config.yaml
num_hidden_layers: 11
hidden_size: 320
num_attention_heads: 5
num_key_value_heads: 5
head_dim: 64
intermediate_size: 1920
vocab_size: 2048
hidden_act: "silu"
norm: "layernorm"
norm_place: "pre"
norm_eps: 1e-06
positions: "learned"
qk_norm: false
attn_scale: 0.125
bias: "all"
tie_word_embeddings: false
parallel_block: true
init: "normal"
init_std_qkv: 0.0291
init_std_o: 0.0361
init_std_up: 0.0416
init_std_down: 0.0416
optimizer: "muon_hyperball"
learning_rate: 0.00764
lr_mult_qkv: 0.4
lr_mult_o: 0.884
beta1: 0.95
lr_head: 0.0126
max_grad_norm: 0.5
warmup_steps: 200
schedule: "wsd"
decay_fraction: 1.0
decay_shape: "linear"
final_lr_fraction: 0.0
batch_tokens: [65536, 131072, 196608]
max_seq_len: 256
doc_mask: true
train_tokens: 1408000000
max_steps: 10944
dataset: "wikipedia_en"
MLP neurons of a small language model. Each row is named by its layer, matrix (up: input weights) and neuron, and shows model dimensions 224-287. Each number is 128 + 24 x the weight over its row's rms, rounded and kept within 0 to 255.
Before each neuron's rows, "fires in" lists the words (lower case) most often at its 100 highest values on Wikipedia text that the model never trained on.

fires in: "institute", "n", "conference", "early"
L2.up916 [185 136 192 136 120 111 129 142 137 123 156 131 151  89 118 129 126 125 127 109 128 156 111  78 120 153 141 167 128 105 144 174 130 155 129 126 156 143 102 140  59  74 140 127 102 172 124 106 123 171 124 118 139 105 139 145 129 163 137 113 153 124 126 130]

fires in: "team", "open", "given", "candidate", "candidates", "city"
L2.up545 [124 132 156 108 144 121 106 128 102 197 164 101  67 144  88 132 132 128 101 140 107 186 121 116 182 153 129 113 112 156  66  95 144 146 139  76 193 149  87 147 110 144 114 154 100  79 143 133 171  85  94 141 120 154 101  96 143 113 119 140 160 169 127 155]

fires in: "played", "used", "left", "former"
L2.up395 [133 120 136 126 142 194 103  92 124 161  92 126  99 117 127 137  93 109 149 112 170 102 105 108 100 111 127 115 140 177 121 172 146 127 114 135 142 119 143 131 120 107 159 135 106 148 147 113 135 111 153 119 128 162 130 139 110  97 124 114 106  89 100 153]

fires in: "music", "place", "song", "hospital", "songs", "participated"
L2.up1666 [116 143 109  89 133 108 107 150  98 142 148 125 120 140 128 108 145 113 135 129 144  92 159 125 135 119 144 151 103 125 156 123 146 102 110 112 142  93 162 128 130 122 148 147 126 100 103 128 113 137 129 141  81 149 144 132 170 188 107 131 130 138 126 146]

fires in: "republican", "family", "democratic", "american", "conference", "angeles"
L2.up6 [138 156 137 137 160 124  99 132 119 150 129 138 124 111 126 116 109 131  87 157 122 113 121 151 140 136 159 100 127  63 127 205 171  93 122 133  90 111 109 101 131  99 121 166 137 113 134 124 122  90 127 140 131 108 132 139  98 153 123 176 160 144 103 132]

fires in: "president", "congressional", "minister", "incumbent", "representative", "election"
L5.up1544 [ 95 151 122 148 124 133 100 134 120 158 123 108 143 119 161 120 124 154 121 124  91 162 139 101 113 132 130 153 139  95 116 159 167 134 151 135 138 163 110 107 137 149 128 128 165 175 157 112 132  91 108  93 145 153 159 116 165 146 173 147 131  88 164 158]

fires in: "university", "age", "may", "philippines", "both", "death"
L2.up13 [146 168  83 137 149 110 130  79 154 129 139 153 138 117 139 126 140 102 137 151 130 154 122 121 107 104 158 113 144 150 176 144 147  87 141 111 143 116  93 161 151 135 108 149 116 154 119 121 130  84 120 160  74 152 105 110 158 135 149 137 142 134 131 147]

fires in: "art", "two", "each", "made", "body", "collection"
L2.up1880 [ 86 131 154 142 150 151 140 107 137 127 111 133  90 114 103 137 101 134  96 149 165 139  87 144 116 158 165 143  95 128 111 121 136 149 152 115 128 145 101 168 111  87 103 143 162 104 104 129 118 116 126 132 130 136 110 145 119 147 134 127  99 116 114 121]

fires in: "republican", "democratic", "record", "constituency", "college"
L4.up1649 [114 126 151 167 119 109  70 117 138 119 152 134 139 141 124 152 165 143 137 122 148 160  88 148 126  77  86 145 139 135 162 138 140 107 147 168 124 153 116  93 177 129 136 153 173 148 145  95 152 100 112 137 122 112 124 119 151 120 115 163 151 129 144 170]

fires in: "team", "public", "human", "american", "william", "country"
L2.up1338 [ 89 142 117 146  89 150 125 106 103 108 118 111 136 105 163 113 122 118 100  96 137 110 119 150 105 130 123 105 163 166 119  61 149 136 144  69 160 129 145 139 114 132 129 101 134 156 122 137 124 135 115 127 102 151 146 142 142 213 112 116 145 113  89  75]

fires in: "career", "championship", "year", "country", "years", "place"
L2.up942 [163 123 119 160 134 122 103  86 112 131 171  97  86 158 144 117 112 117 135 138 151 140 121 187 147  79 138 124 120 183 101 112 168 133 165 137  96 108  76 130 127 127 127 119 126 157 135 140 131 133  75 130  96  99 138 106 103 145  87 153 107 157 102 159]

fires in: "service", "served", "complex", "round", "society", "politician"
L2.up106 [158 131 125 134 158 105 148 135 112 130 126 115  99 103 152 116 106  84  99  93 132 117 127 120 152 169 116 113 140 134 121 142 173 128 167 115 132 151 140 164 148 111 105 104 163 131 138  89 121  85 148 108 150  88 121 121 154 145 122 135 119 118 179 105]

fires in: "born", "located", "american", "coach", "species", "professional"
L2.up1216 [146 133 120 150 156 113 135 127 115 171 171 144 145 152 143  78 121  99 158 117 147 113 147 152 142 104 130 140 112 130 120 102 136 146 104 118  90 154 153  78 128 128 116 141  81 117 117 110 163 118 150 151 109 168  99 128 111 109 102 141 146  86 131 107]